MLP neurons of a small language model. Each row is named by its layer, matrix (down: output weights) and neuron, and shows model dimensions 80-175. Each number is 128 + 32 x the weight over its row's rms, rounded and kept within 0 to 255. A neuron's up and down rows have the sign that makes its largest values positive.
Before each neuron's rows, "fires before" lists the tokens most often just after its 100 highest values on Wikipedia text that the model never trained on.

fires before: "ct", "ent", "ed", "en", "al", "ion"
L5.down110 [119  97 141 124 167 126  96 118 112 135 124 155 118  71 101 170 114 139 106 127 152 131 127 136 115 171 119 174  41  88 118 131 174  62  97 158  89 123 152 152 116 137 157 126  95 165 188 179 167 106 174 120  36 136 104 118 122 167 139 144 131 132  88 100 162  91 151 129 172  70 124 175 121 136 124 118 132 114 132 108 164 134 138 109 111 143 132 207 139 148  78 155 219 183 128  65]

fires before: ",", ".", "ing", " and", "ed"
L3.down751 [102 115 116 117 206 155 111 166 169 196 149 131 157  92 138 138 151  69 116 121 123 124 100 139 134 114 202 110  85 146 120 107 139 162  94 157 129 124 121 140 116 166 188  96 100 185 100 151 150 143 149 112 130  83 133  95 147 175 141 114 147 157 145 150 131 134 140 149 143 145 147  82  98 159  91 120 107 102 146 134 148  97 105 127  90 100 122 131 196 119  76 177 168 126 157 121]

fires before: "e", "em", "if", "i", "t", "s"
L3.down1133 [121 193 108 150 156 133 161 142  75 106 157 143  91 106  96 134 163 147 177 108 117 150 120 163 129  86 104 145 121 153 182 171 177  78 127  99 142 123 118 113 110 161 174 147 110 115 139  65 115 109 148 112 158 102 190  61 108 100 121  80 100  90 107 177 134 136 179 115 109 113 147 117 115  82 132 148  91  64 126  89 138 149 116 127 150 111 117 118 138 158 130 107 128  60 168 108]

fires before: "ed", "e", "m", "it", "s"
L9.down911 [108 184 129  58 157 163 129 102  59 125 176 146 125 130 109 108 122 138  94 151 131  95 130 120 176 112 186  93 125 206 142 167  61 148  94 124 177 158  79 127  89 157 132 112 190 204 116 145 145 156 104  96 103 236 194 101  70 164 155 109 144 136 158  90  99  85 125  96  25 146 141  88 134 133 147  90 130  91 153 175 156 121 177 134 122 114 126 145 109 132 164 117  97 150 125 149]

fires before: " to", " the", " that", " it", " ", "ed"
L9.down616 [184  88  91 146 119 108 212 120 117 148 142  85 100 189 183 156 115  90 104 123 117 102 124  98  88 130 132 175 149 168 101 185  84  65 128  89 120 113 106 134 117 114 186 157 114 112  96 135 112 124 157 179 157 165 130 123 129 121 120 148 132 110 142  94 149 129 106  77 118 160  83  96 105 118 112 137 150  64 184  97 153 157 132 145 117 149 187 158 136 114 145 137 113  56 110 178]

fires before: ",", ".", ")", " and"
L3.down634 [121  92  32 172 174 111 158 101 108 106 131 105  94 152 167 106 150 114 178 111 173 166 134 122 148 166 122 181  80 109  84 111 120 123 157 126 144 129 141 105  81 159 158 194  97 181  89 163 144 165 128 109 125 139 151 146 141 110 137 152 195 132 103 161 128 107 137 186 121  55 140  96  40 160 131 123  90 123 109 120  87 126 105 118  71 168 139 149 142 123 103 103 128 148  93  78]

fires before: ",", " 19", " |", " 200", " 201"
L8.down469 [ 92 126 125  98 157  84 115  71 127 201 102 135  85 157 124 176 163  62 131  73 115 177 162 139  98 106 156 199 136 142  56 108 130 199 115 131  90  90 159 133 160  62 133 116 163 151 152 149 126 150 146 172 120 124 137 117 176  99 140 114 162 163 153 110 156 131 164 147 141  91 146 112 121 136 179 163  99  73 158  67 144  55 126 150 131 183  93 111 120  92 147  71 135 164 158  80]

fires before: "b", "|---|---", "ter", "at", "al", "ing"
L8.down986 [144 119  89  98 143 110 124  86  71 159 116 112  88 141  94  73 122 117 141 147 111 142 137 175 137  80 109 164 151 131  44 147 111 147 126 118 132 109  96 196 159 103 193 112 237 110  84 106 152 146 109 124 119 157 128 129 119 102 152 126 124  98 118 108 121 109 194 173 136  81 114 131  57 142 155 141 132 132  62 164 185 106 100 145 150 174 153 154 125 106  86 124 187 120 122 126]

fires before: "ed", " the", "at", "s", "ing", "ation"
L3.down1109 [ 78  91 138 147 117 151 142 156 114 159 180 173 109 150 149  70 185 136 103 194 146 113 119  98 122 121 141 133 168 151 112 111  85 118 157 140 152 180 140 114 132 119 160  92 123 143  43 174 159 175 130 196 135  70 118 124 108 167 141 171 179 164 153  62 158 163 124 151  53 198 143 133 109 179 148 143 115  79 126 133  58 156 139 144 113 131 108  55  97 159 134 148 142 153 143  84]

fires before: "ct", "b", "it", "le", "d", "j"
L4.down340 [ 63 148  77 127 137 144  65 103 123 122 139 141 116  49 109 102 173  93 128 118 133  61  85 163 131 127 149 146 114 159 123 138 125 130 152 191  45  83 150 175 114  56  96 111 118 138 106 179 108  97 146 105 102  96 133 136 169 118  94 134 157 162 130 135 138 157 219 120 134  92 128 215 110 121 149 146 158  98 113 110 130 156 134  83 115 127 148 122 130 128 140  86 164 123 135 130]

fires before: "\n", "st", "b", "th", "es", "ul"
L3.down377 [164 119 154  82 109 152 144 119 127 169 142  75  95  95 126 141 152 127 121  53 148 114  93 166 119 100  85  80 107 110 169 107 156 139 148 118 132 158 145 199 134 173 133 132 199 123 189 178 132 124 102  94 104 108 114 160 128 109  73 187  80 176 187 172 100 119 118 127 149 114 106 180 125 148 141 132 144 151  95  76 107 129 176 108  93 123 113 125 128 126 108 127 119 114 151  95]

fires before: "h", "if", "orn", "t", "il", "ic"
L4.down906 [108 129 127 127 211 160 135 125 132 179  69 107 102 163 138 109  98  79 103  99 102 132  84  94  78  76 165 128 158 165 138 137 126 138 133 143 172 128 114  86 128 137 198 101 147 137 121 186 101 122 118 136 113 133 118 130  75 107 176 110  87 139 107  92 150 124 157  72  87 116  91 111 147 153  85 145 105 103 108  97 147 149 104  76 100 153  87 102 158 161  95 106  95 152 107  91]

fires before: "t", "ff", "er", "or", "s", "h"
L3.down945 [ 98  92 110 129  68 144 179 123 173 134  95 135 124 140 181 155 104 161 133 154 170 176 153 122 171 137 140  96  95 105  67  98 100  69 132 105 135  83 130 116 104  93 170  72 109 148 198 148 112 118 161 127 117 138 127  88 129 147 110 156  81 136 155 171 176 182 192 147 110 142 171 118 170 186 144 146 135 133 160  22  84 146 197 123 101 144 115 107  90 108 156  76 115 130 135 167]

fires before: "\n", "al", "man", "b", "ial", "en"
L3.down1040 [161 111 120 118 145 150 146 101  83 142 167 190  72 101 145 115 119  95  94 126  98 150 100 101 132  57 156  94 103 161 103 159  95  73 182 122 111 155 140 162 129 126 117 108 119 129 105  98 121 153 148 132 139  84 128 152  41 122 186 146  99 161 196 105 159 131 135 150 129  89 114 184  93 116 206 210 141 139 102 122 130 159 162 114 117 141 152 164 106 146 105 124 131 114 106 164]

fires before: "m", "l", "ew", "et", "at", "e"
L5.down592 [ 88 141 136 153 170 194 143 160 124 147 145 155  66 152 111  66 105 109 127 120 124 150 114 106 109 109 119 124  80 138 111 150 145 120 133 125 118 151  78 167 173 101 124 136 181 182 119  93 137 146 158 158 162  69 143 121 104 129 138 114 126 112 130 139 111 147 137 173 101  90 118 142 104 108 111 174  99 128  81 111  75 125 116 147 210 140 134 109 104 125 145  85 155  92 105 123]

fires before: "es", "ed", "is", "ist", "d"
L5.down717 [109 127 131 139 135  89 101 129 125 127 104 147 106  56 165 154 129 131  81 126 169 152 191 168 123 142 183  90 190 112 128 183 117  97 129  81  89 173  99 154 131 116  90 130  35 208 172 152 140  76 105 119 144  61 113 142  99  96  98 149 141  93 137 151 160 102  80 187  93  92 184 117 140  99 137 127 106 129 120 139 148 110 127  97  90 139 128 109 135 128 154 114 114 102 146 103]

fires before: "e", "t", "p", "if", " to", "ent"
L5.down393 [115 107 144 113 152 145 150 106  76 124 100 175 154 143 129 110 115 116  81 180 176  84  93 134  79 151 114  96 125 122 158 119 120 111 114 132 153 113 171 106 125 128 107 126  92 135 124 138  74 125  98 124 140 161 133  95 136  70 167 144 111 122 156 128 144  75 181 122 119 111 118 154 154  68  98 149 153 161 132 123 125 115 129 133  83 171 117 161  97 166  97  48 148 153 120  77]

fires before: "s", "\n", ",", ".", "ing", " of"
L9.down113 [147 174 109  73 108 100 154 170 133 128 108 115 113 146 134 176 143  86 231 113 136 185 151 126 139  82 148 182 155  93 148 102  89 108 139 111 151 153 210 184 182 113 136  90 143 157  89 107 194 115 142 153 117 179 188 103 131 133 139 144 163 156 104 110 154 149 140 149 187 111  93 124 138 177 102 113 160 134 122 127 125 146 184 136 178 162  64 160 166 102 141 131 146 158  88  92]

fires before: "k", "s", "l", "ri", "g", "ch"
L8.down565 [ 36 143  75  83 143 186  97 122  95 117 105 149  78 125 128 133 135 136 130 167 126 125 169 165 132 176 135 135 136 112 123 114 107 184  69 126 102 152 157 125 166 130 137 147 143 150  98 104 136 152 105 103 127 138 134 160 176 119  73 159 123 113 128 146  66 107 124 132  63 133 174  98 147 105 112 191 137 168 145 145 137 133 181 119  77 119 184 103  92  72 171 137  96  67 163 169]

fires before: "\n", "==", "ul"
L8.down842 [113  97 137 137 103 143 111 130  79 136 128 102 143  84 139 139 167 114 129  92 100 127  75 166 158 106 138 123  58 156 141  81  92 143  97 147 175 184 123 176 131  78 128  98 127 153 160 146  84  85 111 121 140  89 146 176 134 116  79 143 117 200 115 106 173  81 110 119 196 131 160 189 175  89 114 179 116 140 155  86  62 158 122 151 166 164 122 121 146 106 117 140 119 118 131 141]

fires before: "y", "s", "or", "es", "l", "ian"
L8.down98 [123 109 128 167  80 141 103 141 133 122 105 101  84  87 171 153 146 114 179 139 143 147 145 131  85 140 127  88 172  46 118 102  93 130 114  93  97  67 100 103 160 110 154  79 113 108 142 140 138 143 123 157  97 182 195 154 103  62 106 104 162  83 134 158 178 148 133 198  88 102 148  58 121 145 139 195 109 118 120  90 119  99 123  98  95 117 180  77  82  66 154 102 113 113 108  99]

fires before: "ent", "on", "l"
L8.down1197 [127 109 158 109 143 177 160 163  88 172 156 146 176 120 168 139 147 122 128  87 102 135 101  53 131 137 140 189 147 116 114 146 113 156 140 140  60 111 115 145 100 169  55 106  83 107 116 198  66 101 160 153 121 164 107 154 114 122 169  93 155 156  98  64 113 118 133 130 171  78  87 149 146 111 186  84 171 140  87 122 122 113 162 168 168 115 137 152 115  82 102 131 166 103 136  79]

fires before: " (", "al", "ot", "ent", "is", "en"
L5.down468 [149  72 132  89 112 130  89 144 188 156 125 153 150 108 109 129  99 174 147  42 137 185 163  51 122 142 146 148 163 151 107  93  85 152 178 178 111 154 133 124 136 199  74 141 177 111 121 136 111 163  61 147 120 115 125 103 120 116 113 126  87 160 106 105 122  78 158 156  84  88 102 126  94 103 149 143 192 189 134 112 143 122 165  47 151  96  94 105  46 129 118 127 138 156 169  90]

fires before: "ge", "g", " l", "s", "ch", "c"
L9.down280 [126 144 109 132  83 113 106 111 124 116 178  95 167 154 127 160 128 151 119 150 159  83 161 108  70  69  80 167 137 166  85 142 180 137 106  76 133  62 115 150  77 140 113 182 136 132 144  92 143  86 111 136 172 104 100 121 133 144 112 160 144 159 155 145 126 125  93 136 104 157  93 108 132 159  72 158 155  97 131 118 138 121 145 127 112 114 126 177 106 143 143 162 166 118 151 136]

fires before: "ed", "p", "il", " m", "at", "m"
L9.down327 [133 159 176  99 166  77 153  94 105 194 134 118 107 125 121 120  85 128  49 168 110 136 110 106 193 162 160 157  94 115 101 108 108 123 123 135 162  54 122 103 138 159  82 174 150 174 149 119 139 103 127 163 129 153 157 119 109 149 103 160 122 132 124  96 141  57 121 131 160 144 192  98 116  82 151 129 162 141 167  81 111 133 163 108 105 151 120 123 139 117  57  72  82 169 243  92]

fires before: "e", "ing", "b", "et", "p", "m"
L4.down79 [155 159 165 122 114 106 133  57 115 165 134  91 129 153 109 132 150 147 115 173 130 152 115 120 149 184 104 113 144 131 115 136  60 166 106 121  91 130 206 107 155  70 148 129 158 191 138  96 114 144  91 132 197 147 139  90 122 121 141  80 126 132 141 109 121 149 124 124  99 146 152 167 128 106 116 106  98 140 125 177 168 180 182 117 134 124 112 133 131 144 136  72  53 168 153 182]

fires before: "\n", "n", "p", "s", "t", "v"
L4.down66 [ 65 168  98 202 148 110 167  74 181 136 103 123  97 124 108  93 155 165 112 166 112 129 180 135 133 108 129 123 124  63 104 118 143 125 133 107 130 100  86 113 156 130 151 123 158 117 171 130  68 109 114  92 185 139 195  76  92 124 169 116 153 124 129 177 164 127 114 148 118 142 130 158 132 109 183 177 122 174  93 105 118 133 161 118  98  32 140 169 124 174  93  98 166  44 144 144]

fires before: "in", "e", "g", "at", "b"
L3.down160 [ 88 111  66 171 197  69 122 123 123 159 159 136  83 110 123 108 112 158 116 121 168 103 122 104  95 150 187 153 109 137 100 176  70 105 182 142 180 138 143 127 131  84 103 178 186 152 124 151 170 176 147 138 200 109 152 113  91 112 133 146  80 116 124  74 178 116 114  81 157 115 120 126 204 180 108 186 148 176 105  89 116 135 151 108 173 130 131 141  49 109 158 110  94 118 110 147]

fires before: "e", "es", "ed"
L8.down335 [105 101 158 185  72 111 118  87  85 206 114  58  68 109 146 121 123 134 141 160 114 126 103 119  97 188  93 140 129 154 163 124 104 104 129  98 119 129 133 125 179 111 156 140 173 151 100  96 181 109  88 154 152 167 124  88 126 126 158 143  65 164 168  53 139  91 155 159 109 106  96  65 161 123  93 132 149 101 153 101 156 121  92 121 166  95 113 167 130  96 184 133  98 124  60 170]

fires before: "er", "t", "on", "it", "p", "ac"
L5.down790 [ 76 136 114 148 143  93 164 123 139 116 158 144 152 112 136 103 105 155  74 110 148 101 170 133 121 125 130 111  75 118 102 138 116  79 107 123 165 132 163 185 159 136  56 177  37 192 201 126 173 112 152 135 192 143 185  39 102 139 152 168  86 111 107 139 106 154  78 137 100 140 123 121  96  76 128 114 124 134 169 106 142  89 155 109 152 157 140 166 155 179 126  47 199 144 128 124]

fires before: "\n", "ue", "le", "ent", "en", "u"
L5.down641 [ 69 158 158  77 153 153  89 172  49 114 113 175 174 115 154  74 126  97  99  63 131 134 121 106  69 118 104 144 140  91 144  98 160 121 175 198 163 137  96 111  86 138  68  59 117 170 131 159 150 172 155 135 116 149 134 120 124 144 186 172 124 152  91  44 124  98 112 127 143 148 123 142 164 127 176 127 130 152 144 160 136 156 125 147  79  99 146 152  87 140 125 130 108 165 131 126]

fires before: "}", ":", " ", "ate", "2", "ul"
L9.down1047 [ 84 156  92 132 152 126  70 139 151 142 164  91 105 122 112 150 130 144 148 119 149 160 145  85 196  92 141 146 104 159 112  67 133 105 157 171 114 193 129 166  65 114  82 117  98 168 121 128 134  67 114  96 163 148 113  97 138 191 121  68 167 108 129  56 102  65 151 137 140  94 150 109 148 114 137 184 126 134 187 133 134 213 142 204 123 128 176 125 179 103  91 158  70 154 124 129]

fires before: "t", "er", "or", "ish"
L3.down240 [127 105 102 178  63 134 130 110 135 127 133 159 173 191 158 117  26  82 159 135  83 116  83 153 124  99 128 160  77  99 139  99 149  44 166 178 120 131 164 162 109 112 117 164 143  78 141  96 166 171 136 133 159 138 132 133 114  94 143 143  97 187 223 127 108 182 121  91 104 144 119 160 143 137  85 142 112 134 159 142 121  86 180 148  97 160  97 130 131 110 108 105 134 146  99 187]

fires before: "ed", "ment", "ing", "ct", "en"
L4.down1009 [120 123 128 150 126 214 200 110  93 127 171 108 111  76 103 142 122  62 125 167  80 156 151  93  86 115 121 108 129 113 154 111 112  96 145 119 120  90 151 123 141 114 138 140 172 189 163 147 129 149 119 140 106 154  85 131 144  92 122  48 140 174 124 103 103 137 110 121 102  54 205 133  34 154 137 173 110 118  63 104 174 150 104  88 170  78 141 133 110 130 143 119 126 124 107 170]

fires before: "g", "v", "y", "al", "id", "ity"
L9.down1131 [176 110 118 145 114 171 139 184  80 166 108 148 105  58 124 141 104 127 133 142 127 107 110 120 138  67 147 155 193 176 111 170  93 116 105 144 126 208 229 190  99 117 177 107 127 100 152 112 119 113 143  47 146 103 136 167  63 166 148  90  82 190 140  60 161 128 111 115 138 101 158 148  73 108 153 139 110  51 130 105 135 139 118  80 107  90 114 195  73 155 129 110 193  95 130 132]

fires before: "t", "ed", "ore", "ur", "en", "l"
L5.down873 [ 93 135  76 132 169 114  82 103 122 139 183 136 106 147 124 148 154  76 105 138  78 173 163 154  97 108 117 111 156 118 163  76 186  67  79 111  62 123 149  84 166  93  98 120  91 197 147 162 131  84 100 122 154 138  96 117 136 151  95 149 154 101 165 130 147 155 110  57  55 104 158  58 170 107 140 170 128  73 126  93 133  89 100 124 158  53 134 118 180 162 141 107 122 103 122 115]

fires before: "\n", "r", "e", "ing"
L8.down975 [216  99 107 102 161 139 130 130 104 136 113 147  93 143 142 154 179  66  26 166 123 140 115 154 158 125 179  86 134 116 146 123 124 129 198 118 164 134 125 105 113  99 113 158 139 143  91 149 140 139  93 123 134 129  72 126  70 146  36 135 148 143 157 137 118 145 154 160 142 167  79 144 130 154  87 107 108 103 138  76 104 113 106 122 123 103 131 106 179 122 169 109 185 130 124 133]

fires before: "f", "v", "ld", "ad", "b", "av"
L9.down416 [185 174 151 179  91 140 186 110 150 173  82  82 146 117 191 220 148 116 172  64 186  99 144 121 157 147 126 117 123  99 161 114 107  97  89 115 152  73 124  93 149 171 112  90 104  93 106  66 122  79 169  67 135 122 150 165 131 137 110 159 116  57  67 194 194 122 163 126  83 134 102 155 128  85 110  85 118 109 158 163 149 161 120 173 131 137 149  74  92 138 136  81 101 121 122 176]

fires before: "t", "k", "o", "a", "e", "g"
L3.down957 [ 85  90 123  83 145 156 153 100 110 147 109 149  99 101 171 114 125  88 120 126 129 141 102 170 117 133 139  79 158 102 133 145 141 112 118  90 134 122 120 100 199  87 134 118 153 155 106  78 123 102 143 121 111 149 114 120 149 137 119 131 113 178 108  85 117 114 136 169 152 117 108 162 183 116 109 117 156 121 102 165 144  92 123  78 146 142  50 138  88 140 127  68 137  56 132 137]

fires before: ",", ".", " in", " of", " (", "ge"
L8.down554 [195 138 134 114 131 115 140 134 131 150 127 104 132  96 128 186 156 104 116 166 180 101 154 119 122 102 124 150 156 103 100 167 157 119 193 136 104 181 130 122 155 104 121 131 128 133 129 128 141 110 153 134 159 156 144  50 110 201 138 148 128 134 106 116 142  59 136 103 140 110  86 109 198 118 125 121 168 124 123 159 128 123 175  98  92 113  72 182 102 137 139 124 126 132 142 120]

fires before: " in", " by", ".", " to", " as", " with"
L8.down26 [135  84 160  87 161  97 167 155 129 110 110 168 166 111  92 117 162 152 196 199 167 135 171 115 135  81 109 175 137 168 151 143 187 116 115  77 152 146 103 176 143 102 152 120 124 174 117 121  85 173  87 105 127 115  93 140 147 179 118  99 124  80 130 107 111  69 129  98  92 130  98 154 141 189 164 124 178 141 106 157 184 132 139  83 141 123  50 120 153 116 133 151 119  93  87 118]

fires before: "p", "l", "il", "iz", "m", "y"
L4.down142 [147 202 127  98 152 179 188 146 101  78 177 189 102 109 142  49  99 150 113 142 166 137 105 158 128 131 136 127 103 147 148 110  87 182 118 129 138 143 104 100 115  64 131 153 110 149 106 101 150 184 107 151 152 126 134 128  58 159 126 101 123 167 131 127 136 144 152 120 127 117 156  82 141 109  93 147 129 169 152  51 148 142  73 160 107 104  68 111 116 133 160  86 151 110 105 192]

fires before: "p", "m", "v", "un", "it", "ag"
L8.down409 [ 85 137 110 155 150 160  69 113 178 152 140 108 183 146  89 101 104 173 129 142  44 130  85 113 155 106 106  82 155 115 121 141 131 107  79  93  79 167 163 134 108 134 108 159 190 110 131 132 155 165 123  65 169 116 154 128 143 137 122 104 182  76 111  95 136 148 151 105 131 157 185 130  89 144 127 131 137  87 154 143  98 163 149  92 147 149 116  90 178 183 148  71 102 173  52 115]

fires before: "ct", "or", "ly", "ed", "ions", " "
L3.down70 [124 148 107 159 165  95  60  81 128 122 158 178 166 138 128 108  75 133 140 138 120 202 143 159 110 184 138  87  78  84 133  87 172  87  99  99 121 139 150 199  88 175 133 112 103 133 107 140 103 133 118 118 128  84 117  92 101 121 159 131 177 116 151  95 119 132 190 128 130 130 179 183 162 128  90 122 170 190 124 119 123 109 155 114 121 107 142 106 159 146 145 105  70  50 104 146]

fires before: "|", "\n", "–"
L9.down1080 [148 107  90 103 131 116  78 169 110 149 100 143  99 158 151 103 107  95 155 109 104 130 146  52 144 122 123 125 134 123 128 142  81 166 162 149  95 121 162  87 112 118 147 151 114 159 167 133 127 114 164 178  99 107  95 179 123 145  70 180 132 138 120 111 152 156  88 155 178  50 134 133 167 178 126  85 159 123 130 125 126  78  63 168 180 122  94 132 110 160 171 134  86 137 131 115]

fires before: "ct", "ary", "g", "s", "z", "t"
L3.down696 [138 154  95  94 123 130 112 129 143  90 119  98  94 121 144 110 136 133 110 145  87 130 198 167 110  98  90 145 157 103 160 128 177 180  46  69  95 178 147 200 122 134 139 147 143 146 159 157 125  28 116  46 110 117 101 108 147 141 112 171 132  96 122 162  95 154 103 121  78 121 109  28 149 140 129 119 128  92 171 152 144 101 140 177 100  99 120 144 132 153  90 151 153  80 178 143]

fires before: "g", "ro", "m", "ed", "y", "e"
L4.down898 [126 152 154 123  94 159 127 109 142 135 138 103 186 163 144  81 150 157 114 187 112 125 117 156 133 170 128 103  94 136 109 109 113 132 168 102  68 153 110 134 172 131 161 139 159  69 109 129 143 121  84 126 209 117 151 111  81 152 126 104  91 191 159 141 119  81  73 159  95 129 151 160 154 113 108 133  86 153  95 119 178 111 121  61 135 163 116 179 150 121 143  73 140 103 169 139]

fires before: "\n", "|", " |"
L9.down177 [206 121  93 118 104 117  90 171  58 132 143 119 163 184 104 128 101 157 114 110 145 115  98 122 164 111 110 148 138  97 113 126 180 133 157  55 174 105 140 101 111 161 110 183 118 146 131  94 155 132 158 169 138 134 163  95  51 107 103 130 151  87 122  53 129 192 142 124 154 137 101 155 156  99 137 110 113  82 185  86 114 113  73 148 191  95 104 149 126 118 143 137 118 143  94 152]

fires before: " 19", " 201", " 2", " 1", " 200", " 18"
L3.down668 [104 148 133 123 202  89  87 100 139 189  99  99 100 152 119 171  91 149 163 123 112 126 132 110 128 106 101 147 177 184  90  82 174 175  93 170 193  85 159 120 155 149 133 125  58 157 154 147  94 186 161 123 125 118 134 149  91 174 135 127 163  82 178 111 104 141 149 141  76 134  98  75 145  77 128  99 116  82 137  67 116 136 115 165 109 117 111 129 105  89  84  70 120 178 106 122]

fires before: "d", "f", "v", "g", "b", "at"
L9.down1077 [ 94 155 111  52  94 144 128 172 100 134 152 166 176 112 126  91 130 155 135 121 129 157  92 129 130  78 115 131 148 150 119 159 142 150 101 125 164 215 140 129  89 135 153 104 165 105 139 102 141 190 143 120 111 171  81  99 105 175 125 130 168 147 136 126  79 109  99 111  93 143 157 185  72 163 106 141 189 129 134 136 153 149 140  96 182 162 120 180 131 169 129 123 155 128 116 159]

fires before: "ct", "ed", "e", "on", "es", "ing"
L5.down493 [133 123 174  89  87 135 110 120 162 127 113  74  83  99  92 115  95 116 121 124 153 154  41 119 115 151 130  41 149 158 153 132 160 145 120 110 108 106 128 105 104 144 142 138 171 153 151 142 138 166 153 129 162  84  84 104 185 126 117 179 104 124 118 142  61  71 108 114 126 104  89 133 121 117  70 113 163  85 134 116 134  95  91 112  47 213 168 131  68 184 132  86 126 138 115  83]

fires before: "ct", " A", " G", "s", "m"
L3.down1081 [147 135  84 136 153 103 118 153  77  97  98  96 171 170 103 136 109 148  95 104 146 133 142 153 112 127  62 143 147 125 155 123 148 153 114 147  88 168 168 148 104  94  91 205 141 105 139 116  98 108 189  87 153  79 136 115  82 119 159 123 117 151 152  61 155 121 113 106  77 116  92 140  75 139 148 168  85  73 169 120 120  83 184 155 107 145 150 140 125 112 147 169 148 150 124 108]

fires before: ".", ",", " and", " of"
L8.down625 [119 126  87 133 109 111 118 104 110 127 131 107 156 111 144 111 131 150 135 146 163 141 149 144 150  87 145 115  99 105 139  88 134 156  90 121 170 148 120 129 115 141 119 128 125 138 110 133 158 121 127 129 135 122  93 160 161 104 141 127 167 137 123 133 112 118 134 110 123 137 162  91 114 111 127 155 116 135 129 135 119 122 113 149 141 119 130 132 109 116 129 118 126 124 118 120]

fires before: "im", "t", "ist", "n", "ed", "ing"
L3.down330 [104 107  99 130 181 138  76 158 132 177 122  91 148  79 134 139 121 194 102 115 103 148 122 118 142 185 132 169 113  81 149  74 140 173 146 111 162 193 110 133  91 133 137 135  81 145 186 119  66 121 157  81  53  23  42 106  77 145 141  95 129  86 134 142 168 123 125 113 149 118 170 126  90 164 152 127  63 134 144 140  94 125 140 122 111 115 112 138 144  88 152 135 137 104  97 129]

fires before: "er", "in", "u", "or", "e", "th"
L9.down485 [175 128 151 132  89 178 140 127 143 118 122 141 134 156 117 188 140  84 123 142  96 162 112 157 127  70 113 149 151 121 158 117 191 102 170 138 129 158 115 190 110 147 166 152  88 131 131 107 127 175 110 128 146 122 148  69  97  50 153 124 138 146 117 105 124 180 114 133 120 119 154  90 127 120 185 141 119 110 141 100 147  52  97  98 144 110  74 158 139 161 154  96 178 148  86  87]

fires before: "ay", "ace", "ac", "an"
L8.down1296 [165 137 217  80 156 144 135 104 148 141 132 112 112  77  76 132 114 106 108 140  82 114 120  86 169 107 112 126 155 120  97 107 117  54 187 118 194  89 183 179 105 145 108  76  89 132 122 111 131 131  99 102 116 157  88 139 117 165 116 132 135 100  45 135 113  99 131 156  89 155  67  85 118 167 163  89 111  82  97 114 104 129 155 124 164 134  90 143 131  64 130 137 136 107 131  91]

fires before: "it", "ct", "ru", "ant", "or", "ed"
L8.down109 [123 155 142 134 109 145  90 166 106  66 148 168 154 126 134 116 137 104 119 142 149  83 161 134 103 168 129 111  69  96 108 159 143  41 119 164  68 172 181 117 109 132 110 104 178 211  68 173 135  99 128 178 119  52 146  97  85 211 124 136 159 184 166 101 131 152 142 124 193 131 146 182  93 132 153 165 175 118  77  67 158  82 115  74 110 103 173 128 131 158 127 120 115 154 169 118]

fires before: "h", "al", "ing", "n", "t", "he"
L3.down135 [133 140 147 155 158 125 149 120 115 159  78 126  73  74 112 122 163 141 150 139 156 125 136 139 145 150 111 138 116 136 147 106 132 109 112 180 187 148 107 176 151 118 107 149  46 146 190 136 153  99 122 126  88 120  95 157 153 155  75  73 121 137 160 153  96  91 175 151 101 134 169  97 139 129 157 178 137 131 106 118 162 147 142 139 174 133  82 136 149 110 144 148 108 113 113 153]

fires before: "ed", "ic", "ical", "s"
L3.down551 [100 163 113 104  95 169 177 175 184 143  90 184 146 151 146  64 102 130 122 166  92  97  99  94 128 151 156 127 171 108 103 103  75 134  78 151 166 137 150 125 142 116 152 137 151 139 116 135 147 169 191 149 107 132 107  95  86 150  94 153 141 138 131 115  77  88 114 116 140 140 177 139 101 186 116  95 107 106 140  81  89 106  98 105 154 100 130 156 104 193  74 151  75 128 138 134]